Part of a small language model's weights.
Size: 8 layers, width 768, 12 heads of 64, 69.2M parameters.
Architecture: RMSNorm before each block, rotary positions, no biases in attention or MLP, attention and MLP in parallel.
Training: a variant of Adam for these matrices, 554M tokens.
MLP neurons of a small language model. Each row is named by its layer, matrix (down: output weights) and neuron, and shows model dimensions 96-223. Each number is 200 + 30 x the weight over its row's rms, rounded and kept within 0 to 999. A neuron's up and down rows have the sign that makes its largest values positive.
A block is one neuron, or neurons of one layer that tend to fire together. After each block is what it responds to, as a language model described it from the Wikipedia text at the highest values.

L2.down138,193,273,157,217,178,135,200,204,189,182,195,203,144,214,204,170,170,241,178,148,165,207,171,181,246,261,245,230,145,191,245,228,195,159,199,167,178,206,185,219,195,205,164,172,223,225,239,225,197,214,224,169,233,136,192,248,221,188,198,219,191,246,194,283,205,223,180,199,207,235,166,197,211,153,218,193,254,204,187,205,198,245,244,199,183,173,192,195,152,179,268,182,216,200,171,206,198,204,223,160,240,192,209,163,221,255,213,176,224,191,205,166,221,172,175,148,163,215,174,232,209,204,177,229,163,230,199,226
L2.down155,196,159,188,177,183,268,208,206,223,204,175,217,199,166,194,228,187,281,220,236,194,187,224,223,202,183,195,216,182,200,224,188,202,162,221,203,205,221,183,239,210,168,152,205,159,198,194,182,166,152,199,226,207,208,158,274,191,225,209,134,181,202,220,223,162,121,198,178,182,142,188,195,184,222,169,188,217,194,234,245,198,173,166,141,221,201,162,190,118,213,269,215,199,233,211,221,217,254,217,159,162,175,152,166,220,239,176,223,210,220,231,198,192,197,185,217,154,214,187,230,243,206,208,147,240,221,185,216
L2.down158,175,228,182,175,197,254,150,214,214,230,170,184,217,182,223,205,245,175,203,169,211,237,185,221,162,161,181,212,216,160,231,202,183,192,185,219,193,184,228,213,243,183,208,187,198,180,231,164,184,232,256,242,222,179,157,200,214,174,199,201,210,230,194,170,220,210,192,241,183,206,146,215,185,203,200,158,162,206,190,206,240,216,273,172,192,193,200,234,142,179,260,178,163,263,196,176,173,224,182,249,189,201,231,209,171,213,241,204,181,172,223,218,219,256,147,291,182,243,177,238,242,215,225,176,206,187,192,210
L2.down466,203,156,182,222,178,199,228,235,215,218,241,161,186,185,243,149,204,210,194,199,186,221,219,183,188,208,182,226,205,240,178,183,219,188,191,181,194,203,219,211,181,245,195,217,161,167,247,220,175,239,138,220,209,208,217,211,209,158,221,152,213,202,268,228,237,252,217,228,261,209,200,160,193,205,205,226,177,125,220,180,189,179,228,241,145,169,198,194,208,219,191,255,171,226,166,205,193,143,153,217,186,191,232,184,244,205,212,178,129,222,195,227,232,173,180,224,254,185,143,238,216,221,212,187,206,240,175,158
L2.down511,198,196,162,212,196,218,240,192,165,224,221,239,235,152,162,203,193,243,218,250,220,184,224,211,240,221,201,186,196,242,249,239,164,206,172,112,176,189,192,156,231,164,137,199,197,182,209,230,235,207,168,248,176,208,206,227,155,205,221,244,243,179,174,204,129,223,212,223,188,254,179,157,186,228,217,242,195,219,278,164,164,192,145,181,197,151,174,157,153,205,186,224,151,218,207,215,187,228,167,189,197,269,160,193,137,193,169,202,222,235,185,203,219,155,160,181,230,203,208,245,214,241,188,175,188,166,199,183
L2.down549,230,219,197,160,175,209,157,221,161,254,219,171,205,217,168,177,245,176,206,164,205,193,207,222,230,186,195,180,224,191,214,162,146,244,133,225,247,198,194,182,190,211,169,193,219,204,196,192,188,160,126,246,170,162,219,249,208,189,281,238,222,231,162,198,180,211,206,214,210,206,144,228,181,209,258,240,191,182,169,197,223,136,181,173,161,194,274,177,193,223,179,198,170,174,205,142,230,231,194,236,178,235,197,149,225,167,208,236,227,212,195,215,217,238,213,159,199,172,177,189,210,202,144,235,172,201,150,224
L2.down579,221,162,233,214,232,182,224,184,199,226,170,176,174,207,243,194,189,224,210,156,141,229,218,160,215,229,251,242,161,266,188,142,166,173,155,250,167,191,170,219,207,206,214,231,244,146,167,224,187,195,193,188,274,218,262,220,208,234,215,193,200,206,231,174,206,217,244,232,174,227,207,211,228,169,239,175,182,190,217,208,207,234,216,167,205,208,171,169,177,170,199,196,168,164,217,237,178,228,239,195,242,150,227,217,181,143,207,291,239,281,190,143,221,194,236,184,230,188,173,224,196,162,221,224,185,205,161,233
L2.down640,248,197,164,202,210,221,180,207,123,169,157,220,172,192,156,192,209,191,204,227,192,182,222,186,249,189,230,164,155,241,252,234,152,170,184,156,149,225,171,178,190,192,206,175,181,170,209,168,209,211,162,270,211,139,181,196,186,228,170,214,136,219,201,165,258,186,223,135,163,178,165,146,201,273,150,217,150,194,193,220,210,188,199,208,190,228,169,244,255,223,192,241,155,238,209,201,149,181,156,214,194,196,169,216,230,181,211,164,215,177,169,161,197,245,207,173,165,241,213,152,175,222,192,155,210,193,170,202
L2.down994,233,149,206,195,214,144,244,187,223,163,178,165,199,224,239,152,191,167,183,137,143,161,254,237,186,252,183,215,221,236,175,193,177,209,184,187,269,213,211,200,210,210,191,175,167,263,169,208,207,200,156,202,167,248,170,273,175,210,170,218,172,225,189,171,160,167,142,186,231,185,202,223,222,150,200,194,133,205,146,171,121,208,209,194,216,209,228,160,199,188,163,188,220,208,218,186,253,205,233,149,235,230,159,219,263,191,177,168,185,206,229,174,191,236,264,205,224,163,245,157,176,217,228,133,231,226,164,253
L2.down1063,164,183,235,194,218,170,215,205,220,236,164,194,163,225,186,226,273,214,173,190,146,205,234,223,230,216,249,179,195,231,165,217,213,180,217,214,250,169,192,160,209,183,227,203,171,184,184,149,184,170,196,188,234,172,154,222,264,174,267,182,176,183,222,222,244,203,232,148,227,206,206,198,174,151,217,204,210,169,204,183,193,127,165,207,265,201,173,217,198,204,168,238,198,220,233,229,227,204,152,199,195,204,215,189,184,242,204,172,220,174,216,207,206,214,196,207,173,171,186,162,229,221,181,198,180,205,151,216
L2.down1115,255,181,232,201,237,224,272,249,247,194,182,179,205,193,211,212,169,174,196,207,194,172,211,225,220,228,153,203,190,156,247,115,153,267,183,173,217,247,227,140,147,254,256,174,205,177,186,148,230,216,180,177,205,238,153,139,183,198,221,178,172,143,193,194,188,182,298,176,245,146,150,213,153,241,172,253,182,198,237,228,181,215,171,185,192,211,160,148,175,274,234,227,109,283,299,227,193,237,227,197,278,238,182,260,203,183,215,196,191,177,175,209,232,153,195,185,205,246,179,152,191,251,222,176,199,159,180,167
L2.down1266,217,183,220,228,233,244,213,201,184,201,218,200,217,200,213,215,217,203,195,191,248,174,185,147,234,175,233,188,86,209,178,186,234,213,189,171,207,196,181,198,236,186,196,224,198,163,191,197,174,175,176,243,221,231,218,210,226,195,176,234,225,157,210,206,158,152,190,177,254,237,235,237,213,237,226,130,220,214,245,129,153,235,170,194,184,140,196,111,163,193,194,208,171,153,239,214,241,202,238,226,212,226,242,218,158,212,166,174,238,174,174,113,197,195,194,144,189,191,228,228,151,180,177,215,227,187,229,177
L2.down1401,222,202,234,209,209,210,180,180,203,175,187,194,257,245,233,194,225,163,225,208,215,196,244,225,196,186,218,168,158,168,237,209,178,217,169,245,235,206,244,202,181,194,216,199,234,224,204,211,217,175,183,154,160,190,189,183,222,189,194,168,212,259,156,203,178,192,143,187,203,176,217,149,247,228,199,238,177,228,191,194,167,259,220,252,195,191,177,179,190,231,153,191,131,209,230,177,241,221,215,191,158,164,219,143,205,162,217,190,224,184,216,170,204,223,193,206,246,215,136,185,254,206,209,178,296,162,164,169
L2.down1572,196,177,199,139,196,216,159,185,218,225,213,172,209,157,185,177,186,235,206,186,197,183,177,197,235,203,240,225,192,220,188,199,163,177,205,188,204,242,171,209,210,196,218,162,155,197,207,200,169,153,240,229,155,219,185,212,196,203,159,227,208,191,219,111,170,215,214,219,201,164,250,230,209,219,149,221,209,171,227,151,205,232,129,191,160,156,163,182,179,219,210,228,198,219,178,184,241,173,224,192,227,211,153,193,207,227,189,214,207,221,187,216,191,181,170,198,205,202,204,182,256,200,173,206,222,206,230,157
L2.down1640,189,166,183,175,165,290,180,154,199,231,209,167,182,228,240,165,203,188,182,253,134,192,233,209,225,235,239,206,166,209,248,216,177,248,178,171,246,240,179,220,215,167,187,179,181,196,192,108,238,248,198,206,262,220,237,169,216,226,280,206,217,210,155,150,150,190,204,164,215,174,196,215,210,213,206,190,177,197,191,227,212,192,205,232,234,262,143,201,240,193,219,172,213,144,227,195,196,252,237,236,185,231,181,191,186,208,193,192,214,228,155,160,245,199,207,233,193,225,242,242,259,215,198,165,158,207,225,231
L2.down1959,277,180,192,229,200,210,223,224,175,256,165,180,201,234,254,228,191,196,204,164,198,206,204,214,209,229,189,259,187,229,175,200,187,212,161,180,198,204,212,172,115,234,257,241,191,178,237,219,195,209,207,205,184,217,217,223,200,178,196,214,143,182,173,205,144,227,225,180,213,175,156,183,194,150,251,195,209,246,158,236,208,246,161,227,242,196,146,159,169,230,170,178,181,228,230,250,231,209,202,227,183,215,163,228,203,173,276,198,223,243,203,167,208,188,179,167,206,196,183,217,181,147,156,138,200,184,146,176
Age in "at the age of". Mainly the word age in phrases like "at the age of 83", "since the age of 14", "age limit"; also weaker hits on number, young, and table divider rows.

L5.down524,175,230,185,176,165,240,177,163,188,178,223,156,208,260,191,254,212,166,136,201,143,229,168,254,158,220,211,244,189,167,212,214,209,200,201,207,191,217,175,213,215,220,250,268,171,222,242,223,172,161,222,197,167,226,189,191,199,199,254,208,196,213,171,233,203,162,182,204,213,138,188,199,210,196,204,246,238,203,176,233,172,215,159,183,174,205,227,154,215,199,215,189,218,233,168,188,223,163,182,186,256,164,190,190,180,186,185,173,209,236,218,209,230,203,194,232,161,200,201,163,172,146,230,180,174,198,158,210
Table codes and word pieces. Continuation pieces of abbreviations in sports tables (country codes like LAT, LUX, PHI; headers GA, Local time), plus mid-word fragments and "age" in "at the age".

L4.down411,245,152,269,199,197,165,177,218,232,182,218,203,198,188,208,188,146,235,197,129,239,212,208,200,202,209,229,174,180,207,165,201,190,178,198,198,157,221,174,183,210,210,171,187,167,185,205,220,206,223,171,207,187,186,207,191,233,156,182,210,166,262,215,200,171,188,197,178,259,242,218,165,202,232,219,237,195,186,210,244,226,239,186,203,157,219,154,163,165,191,147,213,206,156,193,226,158,189,202,181,189,205,182,255,195,202,209,134,226,149,214,201,155,241,237,204,202,248,222,141,181,206,222,228,220,168,235,189
L4.down525,189,210,184,175,231,259,145,201,177,232,191,193,259,184,209,206,180,203,156,205,226,234,223,204,177,206,221,267,200,152,245,210,200,178,179,240,159,221,256,191,192,223,224,201,225,235,174,143,190,222,191,176,161,203,164,193,227,211,188,222,197,225,153,174,223,194,202,225,215,207,227,210,186,178,211,167,268,227,231,194,175,239,143,202,170,165,216,276,196,164,154,150,178,253,202,207,216,193,234,205,206,204,181,155,168,194,142,193,183,191,238,175,229,191,188,231,190,236,175,164,176,203,204,184,160,167,166,222
L4.down1326,181,195,233,186,197,200,199,219,217,221,194,205,260,205,222,237,226,211,197,194,234,248,195,276,202,245,255,228,261,193,200,208,224,218,226,201,179,180,182,203,190,233,177,238,198,196,209,230,168,171,214,203,199,194,182,182,172,207,186,237,203,227,191,153,217,185,212,262,182,201,247,193,199,227,229,208,243,155,196,170,213,203,189,228,127,189,158,169,193,168,199,224,257,172,267,179,212,202,229,251,164,287,225,187,177,218,163,197,189,202,168,214,197,237,211,300,231,183,159,204,179,173,218,225,188,234,184,217
L4.down1398,166,171,172,216,204,223,209,208,164,194,238,253,208,186,215,216,180,240,213,191,197,172,190,207,222,189,220,226,242,170,206,179,159,242,200,275,196,177,79,163,191,226,183,180,192,155,199,176,207,171,194,151,218,250,175,163,214,265,232,215,232,139,179,176,204,199,223,205,255,261,206,124,210,218,273,178,196,214,185,183,239,183,213,186,232,165,241,231,197,177,219,206,198,170,183,214,221,232,165,222,205,246,175,202,192,123,220,247,154,219,183,178,186,232,218,171,205,186,224,202,193,170,264,243,164,176,254,186
Sentence-initial contrast connectives. Strongest on contrast adverbs opening a sentence, such as However, Instead, Nevertheless, and also on relative which/that after a comma.

L5.down651,216,170,179,179,159,182,210,261,204,221,198,264,231,167,224,226,166,188,174,267,254,262,127,186,179,153,187,239,232,212,181,224,186,204,165,166,243,210,102,200,202,200,209,238,237,265,186,252,217,215,205,156,211,174,188,189,182,228,212,170,179,190,164,167,168,194,249,235,196,222,202,245,219,186,225,195,152,241,192,192,266,182,222,184,205,217,199,194,185,204,189,212,194,173,181,260,184,210,202,190,185,218,241,185,182,258,168,220,233,225,203,216,189,176,204,217,241,212,228,206,251,198,234,165,241,193,223,215
Clause-linking connectives. Words that open a dependent or elaborating clause, usually after a comma, such as while, as, being, than, however, though, so.

L2.down144,146,197,159,233,233,231,211,149,241,166,231,274,118,188,145,210,204,163,198,225,205,232,207,201,142,185,221,203,253,210,194,258,182,154,200,214,217,192,183,246,228,203,176,211,210,193,175,203,162,183,195,184,204,220,125,176,173,175,202,213,202,178,163,216,235,164,186,226,193,150,179,182,147,197,198,189,170,150,226,159,262,180,183,222,197,191,273,209,204,180,225,156,191,228,200,193,179,188,169,132,210,191,218,222,222,188,202,202,208,181,207,194,224,205,241,213,161,219,199,224,201,161,197,171,240,179,174,243
L2.down226,264,203,173,115,189,129,239,218,226,194,192,198,220,207,187,179,192,198,187,182,229,194,225,198,225,185,228,222,194,226,206,219,208,156,179,233,249,223,175,213,216,240,204,198,226,212,242,171,172,222,189,247,242,205,169,230,181,177,180,219,201,214,190,211,189,167,184,172,224,207,194,208,233,221,160,147,173,188,173,199,230,198,149,170,228,233,266,204,165,133,212,232,161,173,152,180,195,231,232,181,195,169,226,263,171,215,223,157,224,218,191,173,222,189,214,202,216,191,256,154,280,217,181,197,177,231,195,206
L2.down314,173,138,159,194,205,222,277,187,208,188,265,231,228,195,230,227,172,143,179,174,189,169,172,215,222,181,201,205,184,126,209,212,207,176,170,219,223,186,230,186,220,276,204,258,197,231,183,221,178,235,218,183,99,214,216,208,162,194,195,173,173,181,219,239,194,158,233,196,221,207,243,199,219,212,212,182,214,202,179,212,158,228,174,208,211,221,164,264,201,224,272,225,236,223,187,219,117,236,182,192,179,142,211,192,196,217,248,180,160,199,178,208,220,157,107,211,177,149,193,192,187,133,223,224,256,242,192,216
L2.down441,223,224,243,252,204,195,197,248,173,287,185,212,194,163,208,170,196,166,238,214,232,257,225,257,154,187,250,177,196,203,221,210,189,185,178,217,247,227,134,162,212,216,178,124,226,217,193,228,220,191,128,129,225,170,171,192,204,182,248,184,234,187,160,230,243,195,193,257,185,211,239,216,245,216,231,184,137,222,181,177,203,173,276,225,229,238,206,188,230,188,224,223,201,190,177,174,229,220,233,180,221,184,246,216,196,174,180,182,191,246,211,199,217,176,195,229,183,232,194,192,222,217,221,191,237,247,237,209
L2.down450,206,196,190,206,199,183,201,213,181,224,192,220,197,164,223,204,213,154,189,198,262,151,182,194,238,213,259,169,228,220,210,199,198,181,222,202,263,173,177,230,211,230,200,202,207,167,198,217,225,194,175,232,183,180,168,190,158,182,190,186,195,234,220,211,202,194,214,216,216,193,207,173,214,219,203,124,211,153,236,182,220,165,155,185,237,228,236,228,217,166,196,248,188,168,216,142,231,190,211,235,159,157,207,264,201,174,257,217,251,251,179,207,220,199,219,232,139,209,202,188,213,211,213,194,205,171,240,221
L2.down473,248,239,172,190,223,157,149,205,210,199,216,210,231,187,231,130,190,192,187,199,152,192,192,214,230,207,158,203,204,221,240,167,245,247,177,172,214,205,241,164,152,248,140,186,228,160,196,172,145,220,240,169,213,169,246,123,203,198,212,233,215,171,129,193,224,160,142,203,131,184,150,186,165,189,213,147,169,239,176,220,194,180,195,206,198,237,163,211,256,242,203,157,201,173,210,201,182,254,187,187,197,234,227,215,217,134,204,222,192,160,216,194,227,200,209,214,221,181,195,199,230,234,274,159,159,209,256,225
L2.down502,236,177,173,155,232,185,177,192,241,196,188,186,214,223,214,171,189,221,197,274,171,195,218,204,148,196,199,187,210,208,195,230,164,150,225,172,170,205,147,234,173,225,181,159,235,193,251,176,232,189,176,245,157,215,193,190,208,208,163,163,223,211,225,205,203,269,173,202,150,218,188,150,186,201,200,214,175,242,187,177,177,148,209,167,190,234,154,227,174,225,207,236,202,208,248,228,238,232,171,239,201,236,156,224,182,197,216,217,159,201,200,168,246,212,233,190,204,206,221,191,150,153,212,217,205,198,140,162
L2.down540,231,226,180,198,197,179,193,227,188,256,176,167,208,228,245,164,179,133,226,176,194,281,179,198,190,217,197,218,226,255,240,232,129,184,233,197,223,237,202,253,205,196,186,201,234,189,213,207,221,222,223,157,212,207,164,230,176,215,227,181,226,198,203,199,201,218,185,176,195,211,210,201,242,180,180,165,219,153,188,198,207,153,231,165,202,193,313,219,261,145,264,202,183,209,197,173,172,182,195,221,214,190,184,208,192,210,159,191,205,230,215,197,200,155,191,172,193,199,186,247,216,192,198,234,205,239,248,239
L2.down578,197,235,233,197,203,210,222,201,221,172,202,165,240,189,251,223,208,156,127,172,212,238,171,197,167,196,181,243,226,187,188,237,226,175,217,226,230,201,205,220,209,199,204,156,124,248,157,234,230,177,200,129,175,160,132,265,206,237,230,179,195,164,227,171,193,227,213,199,225,217,193,216,192,173,217,167,192,152,232,176,143,145,181,196,150,207,225,230,238,177,226,244,199,170,213,189,182,199,202,189,184,148,227,218,164,154,234,196,138,204,168,203,223,200,185,238,221,188,191,187,206,221,259,177,198,195,192,251
L2.down615,233,222,182,190,150,167,206,207,182,197,188,145,227,199,171,172,195,176,191,246,176,180,153,317,183,168,118,214,199,188,184,223,242,170,208,211,236,200,225,170,188,203,277,190,213,179,188,177,219,227,194,194,241,215,133,140,184,219,178,172,219,223,159,217,203,195,223,178,255,221,204,185,235,196,222,265,181,236,221,202,138,209,205,189,184,220,249,213,229,209,193,248,156,195,207,263,191,176,235,181,251,242,241,207,168,198,228,196,239,181,165,217,250,198,207,220,191,139,217,237,209,216,176,221,212,270,203,176
L2.down766,157,183,196,241,198,248,202,239,153,185,245,183,174,198,144,221,168,180,207,192,235,199,197,218,212,182,147,241,212,208,163,182,216,193,194,194,245,166,213,252,162,193,209,218,161,179,248,153,220,215,216,188,247,189,233,213,183,218,182,216,191,198,172,206,189,232,196,241,213,201,233,213,230,171,171,247,217,219,188,191,225,154,214,220,214,206,242,174,212,169,250,214,138,220,228,198,143,187,216,247,196,215,232,163,196,168,191,173,212,248,209,178,279,192,177,224,218,189,188,202,216,184,173,229,311,297,165,221
L2.down1218,198,233,203,202,207,222,160,150,195,191,210,182,177,160,269,201,221,153,238,175,275,199,192,203,230,181,250,227,211,182,166,227,232,161,183,231,209,214,166,261,214,191,179,164,208,176,219,200,234,200,208,199,277,159,164,195,161,166,128,210,177,213,180,220,153,208,212,196,179,223,187,214,247,253,216,171,252,166,174,195,193,205,177,181,216,190,218,228,201,174,237,197,142,215,192,173,185,233,248,209,217,206,146,148,221,191,210,198,206,203,157,206,219,178,181,202,177,194,185,242,221,181,136,205,268,200,251,212
L2.down1652,215,173,178,267,162,211,232,204,232,194,199,194,189,170,217,226,195,170,188,249,204,231,235,263,180,214,267,219,169,206,216,210,173,196,180,222,172,197,181,173,216,170,207,220,188,197,225,229,213,246,198,224,249,144,184,199,143,211,195,179,190,167,181,143,177,164,229,153,189,268,170,228,122,145,164,232,214,241,228,262,221,182,229,222,195,185,225,232,179,112,211,200,206,232,141,220,207,221,282,198,204,223,205,196,249,197,149,236,246,244,151,206,170,203,170,189,171,213,216,217,175,237,197,200,215,241,245,247
L2.down1667,174,173,185,176,225,180,213,222,208,157,196,162,215,211,152,151,229,225,212,191,208,222,203,195,147,246,220,199,165,251,176,144,220,236,155,230,228,177,112,187,215,279,175,152,181,204,230,248,180,223,208,146,208,180,169,233,211,241,245,193,234,159,199,242,187,190,199,196,175,232,199,238,244,222,189,234,183,200,169,155,196,220,217,214,177,206,225,220,221,184,180,292,216,237,230,195,171,184,213,216,201,185,243,258,172,204,206,182,189,242,209,143,196,206,227,220,218,172,155,246,154,209,192,231,224,210,193,234
L2.down1854,279,254,241,199,217,231,269,197,221,198,176,234,187,199,149,165,155,202,200,227,229,150,174,222,220,221,250,182,209,206,234,173,184,146,192,188,200,161,188,162,158,207,237,153,194,207,216,203,254,251,168,170,193,213,259,192,193,184,205,167,208,200,200,244,229,191,167,175,228,218,219,189,183,159,188,195,204,217,147,187,202,201,203,147,226,266,260,240,186,207,183,246,163,198,178,224,234,179,214,177,265,212,204,181,202,213,272,215,222,201,168,230,251,208,202,195,145,219,242,143,195,166,196,181,261,200,236,210
L2.down1987,196,204,214,222,198,224,226,230,160,222,160,206,188,149,184,153,178,134,227,233,199,204,176,229,221,211,176,202,177,200,114,198,184,182,224,187,206,205,177,177,275,232,173,202,203,196,227,147,166,183,208,206,236,198,156,191,163,219,164,137,229,178,238,207,193,219,154,182,196,197,174,178,197,242,238,163,207,190,211,193,181,197,221,191,208,164,210,188,231,184,231,209,209,164,205,222,159,182,193,130,151,258,186,250,206,182,250,154,265,216,185,232,194,201,223,213,241,185,189,168,163,165,158,225,186,157,201,196
Clause-opening concessive connectives. Contrastive or concessive connectives that open a new clause after a comma or period, mostly however, though, although, while, and but.

L4.down148,221,219,225,243,188,250,202,197,208,228,147,249,183,221,199,229,207,219,270,170,233,215,160,177,164,212,232,220,167,234,182,180,186,244,224,196,168,187,103,175,217,239,119,223,201,173,207,179,246,245,202,130,212,227,209,196,174,222,252,231,224,217,213,238,190,217,196,166,235,260,190,215,207,249,187,232,235,218,196,228,212,159,199,214,204,162,179,224,212,216,214,170,237,226,211,217,238,244,153,257,143,206,202,213,220,155,183,185,286,172,189,179,190,219,207,189,264,228,210,237,232,216,219,217,198,190,164,192
L4.down750,205,182,247,210,181,193,205,177,194,178,147,229,246,206,173,253,200,219,192,210,152,161,182,204,247,227,212,208,203,240,230,202,189,196,216,195,205,219,195,189,207,174,190,203,138,163,159,211,191,204,148,166,211,248,201,234,177,182,209,279,207,204,147,224,210,204,163,157,269,266,184,220,173,162,182,189,216,200,185,247,194,240,179,189,260,203,221,187,190,229,188,228,187,190,198,197,233,244,237,203,167,169,223,173,188,186,189,198,215,216,243,185,145,246,210,222,192,239,214,218,263,238,153,182,209,189,224,208
L4.down1079,213,204,268,225,171,227,145,139,167,201,219,218,163,196,199,201,184,228,200,187,250,198,167,192,214,201,258,218,218,209,221,243,215,189,199,163,157,194,93,222,155,252,150,165,182,200,206,152,194,152,224,152,177,194,162,165,183,191,183,218,219,180,212,216,208,162,225,217,239,238,210,219,229,226,181,166,238,190,157,167,256,184,209,149,171,181,188,213,249,215,218,194,192,231,198,200,197,234,215,219,182,223,142,244,214,198,252,158,195,154,195,234,181,182,268,227,214,172,209,173,206,152,239,212,217,208,143,183
L4.down2022,208,163,190,175,169,212,211,188,189,263,177,238,179,183,266,164,167,208,237,155,232,197,193,189,208,228,219,164,221,247,186,239,196,266,197,246,168,202,164,241,246,204,236,195,169,195,219,219,178,172,218,189,200,170,186,175,192,229,172,197,193,208,189,199,231,244,195,185,195,171,213,213,182,205,184,193,194,227,248,168,245,155,189,225,180,184,209,199,176,232,194,201,224,224,164,200,214,228,229,211,158,160,250,216,243,187,228,180,194,137,222,234,206,248,211,197,211,201,151,178,164,186,261,205,154,237,191,163
Critic verbs and awards. Reporting verbs after a named critic or publication (wrote, said, stated, observed, contended), plus Award ending named prize titles like Gopo Award.